config.toml
n_layer = 14
positions = "rope"
rope_base = 10000.0
parallel_block = false
init = "uniform"
schedule = "wsd"
final_lr_fraction = 0.1
MLP neurons of a small language model. Each row is named by its layer, matrix (gate and up: input weights; down: output weights) and neuron, and shows model dimensions 144-239. Each number is 200 + 30 x the weight over its row's rms, rounded and kept within 0 to 999. A neuron's up and down rows have the sign that makes its largest values positive.
After each neuron's rows, "fires in" lists the words (lower case) most often at its 100 highest values on Wikipedia text that the model never trained on.

L7.gate119,190,160,207,199,199,223,224,160,196,201,177,165,215,267,181,157,232,214,210,201,193,238,148,212,223,205,162,260,174,202,205,231,237,223,170,204,166,211,153,164,213,217,197,158,165,146,193,202,204,202,179,158,229,222,231,208,208,184,231,198,232,224,226,226,213,234,231,223,185,218,204,176,193,194,211,164,149,184,187,188,198,139,185,163,175,222,209,228,202,202,197,181,208,205,215,255
L7.up119,248,114,203,207,185,221,178,166,196,234,192,163,160,187,212,255,177,201,184,185,199,232,222,211,210,192,251,209,165,228,253,274,140,191,136,162,181,215,208,196,246,196,194,199,182,177,205,176,169,220,177,205,218,160,216,221,238,179,262,236,157,166,209,190,194,213,235,220,208,172,191,206,197,155,222,172,164,187,241,216,209,143,211,159,233,172,224,196,185,210,224,183,178,258,189,207
L7.down119,206,224,189,221,250,205,232,185,214,194,205,216,176,207,159,168,166,205,196,225,205,187,179,176,163,233,185,209,187,183,173,167,216,174,216,233,210,196,177,227,169,172,175,241,225,228,202,197,258,179,220,207,241,162,217,180,222,205,177,190,178,259,213,215,168,132,200,190,220,180,225,243,193,235,197,205,202,242,199,179,161,181,178,173,151,243,163,222,191,185,159,178,226,168,154,186
fires in: "in", "of", "mississippi", "on", "the", "for"

L9.gate141,197,156,159,170,250,197,210,177,190,183,232,142,176,178,208,235,212,192,253,162,266,249,201,177,162,176,167,200,281,207,240,188,238,179,182,210,177,236,228,248,187,172,140,158,225,207,217,199,136,208,169,209,218,257,158,207,184,206,196,211,196,258,194,152,166,250,148,212,150,221,230,222,240,175,196,214,180,189,236,203,232,162,235,157,217,177,191,165,264,187,168,198,194,222,184,227
L9.up141,187,166,150,176,173,179,216,199,237,199,221,241,194,192,236,167,173,204,200,199,191,169,190,241,181,193,186,206,239,234,167,225,219,218,220,175,251,229,178,231,236,182,182,206,123,140,204,246,147,181,185,186,221,226,179,183,174,253,219,221,199,225,181,215,170,232,210,224,189,189,227,187,191,194,258,292,191,172,220,248,229,163,166,245,232,196,234,239,195,156,229,187,193,192,169,228
L9.down141,178,212,154,191,226,239,199,218,212,162,203,222,182,197,242,194,171,243,185,214,245,200,213,174,139,207,181,163,168,166,189,217,216,203,164,198,170,215,180,192,157,206,145,207,199,186,188,213,200,217,215,184,228,164,190,199,190,231,207,196,166,186,234,187,211,206,190,187,224,211,191,150,238,196,212,296,136,197,155,153,188,235,211,236,222,202,189,195,160,216,162,148,201,177,209,174
fires in: "until", "since", "because", "after", "august", "before"

L11.gate686,165,165,191,209,244,220,188,155,247,222,253,137,175,167,201,235,200,207,199,225,197,151,227,211,199,191,162,180,217,203,205,193,168,177,159,197,219,219,147,177,221,176,178,187,221,232,145,214,181,178,138,212,225,206,180,177,228,232,239,182,179,203,173,219,186,230,226,207,181,198,191,252,196,210,219,236,175,212,216,192,184,186,216,215,186,171,190,211,161,199,166,175,136,247,156,196
L11.up686,200,196,165,254,187,148,230,213,224,215,208,208,209,176,219,186,224,250,193,177,172,227,194,128,200,220,183,215,247,190,180,164,207,200,228,252,210,189,168,212,203,185,221,213,177,176,213,187,215,167,201,211,240,202,246,215,205,254,191,167,217,200,231,169,228,244,181,147,205,203,226,213,201,180,239,291,233,207,210,177,238,235,172,226,247,183,220,191,211,242,163,180,189,204,191,243
L11.down686,150,231,254,187,227,214,173,201,191,198,199,243,250,234,177,269,225,189,220,217,132,185,187,206,183,209,186,206,209,219,218,257,231,218,202,245,178,174,170,228,217,215,152,167,171,244,218,268,186,230,154,234,177,214,249,212,164,172,209,273,196,257,206,196,198,227,249,208,211,199,215,215,177,201,167,175,155,188,178,171,138,212,183,161,188,256,226,212,223,201,194,203,230,166,247,172
fires in: "the", "young", "s"

L11.gate603,232,163,180,199,215,189,143,182,248,214,198,295,185,182,186,211,176,148,164,257,177,217,226,210,123,216,210,169,210,213,196,183,198,211,234,212,209,194,163,235,205,191,164,215,224,235,191,166,194,194,246,180,201,188,203,212,204,208,164,211,189,171,217,243,228,175,227,185,214,183,204,223,204,207,234,225,211,236,243,199,186,169,204,191,237,192,231,263,164,220,219,197,241,254,250,177
L11.up603,214,230,157,278,225,270,186,209,200,197,189,280,223,220,208,191,241,205,173,204,160,199,187,227,167,161,170,178,180,155,189,172,205,193,198,170,185,193,159,236,182,140,201,218,168,256,105,147,212,157,125,232,237,261,260,202,212,194,174,189,164,163,231,201,244,223,223,158,177,228,215,205,251,200,272,229,212,196,245,258,209,151,196,192,202,179,193,184,193,177,254,165,230,192,227,173
L11.down603,232,178,199,179,218,162,154,196,175,209,163,153,199,266,207,184,219,188,185,225,151,228,159,223,232,242,197,181,193,209,204,176,191,223,170,180,204,198,213,204,217,262,227,210,235,156,275,194,187,200,218,246,196,190,292,217,207,223,145,220,203,133,177,206,244,209,211,234,196,164,196,215,192,190,116,221,182,162,209,224,163,255,201,154,195,253,214,198,182,145,191,155,196,208,193,195
fires in: "the", "initial", "its", "s"

L6.gate699,186,205,180,228,161,170,210,219,180,223,151,229,192,247,224,203,235,208,211,146,224,196,217,232,229,220,170,207,236,187,242,196,247,226,194,201,191,229,204,229,163,195,131,204,180,124,211,159,188,206,152,173,253,190,226,178,220,182,236,192,210,240,163,188,155,206,221,206,240,215,208,183,189,237,224,205,249,167,230,221,176,183,216,185,259,228,158,205,230,195,240,197,173,303,143,218
L6.up699,173,170,196,236,241,228,220,200,225,206,194,189,152,178,208,225,194,169,137,172,195,236,220,228,165,196,163,184,148,187,195,199,180,228,191,234,175,180,213,257,196,196,191,191,147,202,194,230,223,209,248,245,170,172,187,153,221,251,151,216,219,177,198,223,225,214,237,211,186,238,206,223,162,206,180,209,246,232,220,232,134,168,224,163,184,214,169,208,227,218,166,248,229,269,205,210
L6.down699,207,179,192,212,155,194,222,200,176,235,271,168,219,193,216,227,176,156,230,177,242,179,173,139,229,233,197,235,242,198,205,196,231,158,198,164,196,166,209,201,196,235,206,211,196,173,205,213,240,177,170,141,170,193,242,153,183,204,206,188,174,174,207,197,223,210,232,196,188,214,201,214,236,228,228,203,152,192,247,207,211,184,221,199,201,177,180,200,198,224,190,165,227,155,145,122
fires in: "his", "s", "first", "this", "the"

L11.gate644,220,182,156,224,171,194,247,178,187,184,276,165,235,214,189,219,182,203,148,228,181,193,217,181,206,249,246,199,197,228,243,195,233,184,181,258,260,215,185,175,192,263,153,205,160,198,197,178,208,194,198,182,205,226,229,234,182,152,248,239,205,190,220,192,193,225,242,163,198,215,241,198,208,172,220,185,247,168,193,155,215,178,184,222,197,275,215,187,196,210,262,189,188,230,221,219
L11.up644,246,193,183,198,206,197,202,190,174,243,160,226,169,198,207,198,231,186,185,178,206,229,230,232,210,245,189,158,198,216,227,193,153,247,220,275,230,171,180,144,225,177,248,177,152,214,245,214,223,142,172,179,254,247,198,249,223,219,198,211,228,187,229,230,184,132,167,204,217,203,206,195,192,221,198,175,195,239,208,152,153,188,235,222,227,169,210,176,219,208,165,179,191,210,156,261
L11.down644,159,232,229,214,219,170,208,195,219,165,197,200,198,183,151,198,185,179,182,268,215,250,197,210,211,185,176,187,193,168,165,189,204,221,231,161,200,194,185,253,213,173,167,228,241,215,163,168,231,187,220,206,164,224,267,168,168,147,234,160,150,238,159,182,194,230,202,186,186,183,224,207,253,212,188,230,159,229,229,243,203,164,191,206,206,203,235,229,189,193,257,166,184,231,173,227
fires in: "of", "on", "with", "by", "from"

L11.gate543,153,164,198,204,223,222,188,267,185,187,149,225,181,241,173,239,245,195,155,209,229,193,181,207,227,219,150,223,217,211,193,231,229,211,231,229,189,185,178,197,157,199,175,237,227,181,171,173,163,200,177,187,183,205,175,222,239,173,166,230,229,190,204,213,206,185,207,139,179,165,201,196,226,214,204,149,213,176,235,200,213,235,193,201,162,214,242,243,221,222,194,196,235,255,197,173
L11.up543,177,165,203,182,245,174,177,185,175,224,246,167,223,159,155,174,260,121,223,201,171,192,216,204,204,206,147,138,201,216,167,161,207,172,176,187,177,195,203,201,168,170,172,153,192,199,229,156,241,179,166,158,227,238,223,221,238,179,169,174,185,207,185,214,253,172,219,148,155,185,187,199,203,186,200,126,240,218,289,213,204,202,160,124,181,226,188,214,193,170,197,168,208,237,202,182
L11.down543,222,192,182,197,186,180,235,188,185,212,183,212,187,230,256,183,127,159,183,164,230,168,260,174,240,171,137,274,214,202,231,162,208,158,246,227,212,206,204,203,217,152,193,179,202,231,194,207,182,208,246,186,269,213,229,178,128,188,252,227,184,203,222,162,174,149,210,283,230,181,182,198,186,203,187,219,206,176,146,168,239,165,169,208,208,169,232,157,189,169,244,167,195,180,164,165
fires in: "a", "the", "5"

L2.gate200,185,248,219,191,247,225,183,166,186,174,291,188,210,188,220,226,214,215,173,180,197,214,215,204,224,227,196,174,208,169,182,203,180,162,175,219,234,202,196,217,180,180,246,261,171,184,216,181,174,204,180,180,174,222,180,181,212,243,178,170,223,235,202,200,170,280,227,191,156,168,198,199,198,201,171,212,154,208,231,158,195,211,183,235,165,136,183,144,178,210,179,217,168,247,227,150
L2.up200,164,206,192,192,227,227,218,209,202,204,228,221,183,176,214,164,228,219,246,221,122,157,204,256,178,190,197,179,217,277,219,181,213,192,198,223,199,168,199,172,175,185,185,229,192,195,242,186,218,206,223,195,205,201,224,177,164,241,153,196,169,203,206,227,201,189,225,120,187,141,165,223,222,168,147,206,167,142,242,197,152,226,151,231,208,240,258,213,171,209,175,199,209,208,193,137
L2.down200,233,218,223,135,186,216,174,218,220,201,228,155,194,206,169,161,183,202,122,153,177,219,210,143,186,220,210,221,209,148,210,182,226,228,199,220,196,194,208,191,228,234,259,166,207,156,140,227,192,183,205,150,172,154,141,200,208,203,194,235,221,195,216,218,222,243,200,220,178,252,235,180,199,223,150,224,171,212,226,168,224,212,196,193,185,175,153,176,185,220,176,185,166,222,222,208
fires in: "when", "if", "however", "while", "because", "since"

L8.gate162,166,236,195,206,193,200,196,167,170,222,207,207,230,171,163,217,214,199,144,125,202,192,147,223,189,176,192,161,180,197,244,198,160,170,198,184,230,234,194,216,173,194,206,187,181,158,171,201,185,201,176,216,155,194,193,253,174,184,210,193,229,223,225,229,229,181,262,197,206,241,234,208,248,238,204,212,195,188,215,135,192,201,223,218,164,114,187,265,194,177,203,192,205,247,185,223
L8.up162,206,204,204,198,168,199,168,245,222,176,193,228,243,178,258,199,219,213,168,192,183,206,183,239,228,201,245,174,204,172,245,226,146,219,153,175,218,188,197,188,214,224,204,217,137,163,290,193,176,208,172,211,105,207,206,222,189,188,215,171,239,274,183,185,184,188,242,180,215,226,277,243,182,177,236,258,183,204,212,230,183,207,222,216,209,174,262,186,234,177,167,226,208,170,168,211
L8.down162,229,194,163,180,232,166,240,269,235,166,199,192,195,170,206,252,196,218,186,254,206,140,233,177,260,255,196,132,194,231,187,239,203,215,190,182,220,227,239,198,234,242,219,162,143,217,212,204,232,173,215,239,169,169,194,187,217,214,247,220,231,207,202,182,182,178,190,175,191,229,260,250,173,207,169,199,229,167,152,179,146,266,197,224,165,174,246,139,234,221,206,214,204,246,164,199
fires in: "the", "second", "third", "s"

L8.gate128,194,201,227,180,200,269,224,199,160,237,210,124,149,205,221,229,191,138,176,134,254,208,224,178,162,223,208,154,244,192,220,219,226,184,228,191,207,234,124,202,202,237,179,165,231,162,221,200,189,227,215,180,207,208,157,205,164,232,159,176,232,249,219,182,170,208,204,210,195,182,195,197,184,165,195,203,187,220,212,183,217,125,169,180,220,217,141,153,157,169,196,207,242,194,247,180
L8.up128,239,252,236,233,208,173,219,206,192,208,249,118,167,221,142,148,214,173,227,151,175,187,154,179,168,184,227,174,219,227,201,157,178,212,202,199,180,213,211,191,252,212,224,196,233,169,187,169,155,213,197,215,223,209,208,253,210,158,197,169,209,177,210,149,201,162,164,208,200,180,196,220,199,155,163,197,198,257,200,169,195,274,175,212,207,228,135,183,182,216,166,220,253,182,207,210
L8.down128,264,180,199,155,197,181,192,158,201,247,227,137,154,180,237,206,122,209,184,132,233,224,147,218,187,178,172,202,172,200,182,211,176,176,243,182,223,233,199,175,183,214,171,154,197,193,215,233,153,200,215,261,174,194,178,215,218,187,247,247,163,240,222,196,166,170,188,195,165,177,165,167,192,169,214,214,177,209,212,186,205,199,185,221,201,195,170,175,178,179,203,195,205,249,186,226
fires in: "until", "was", "during", "since", "following", "when"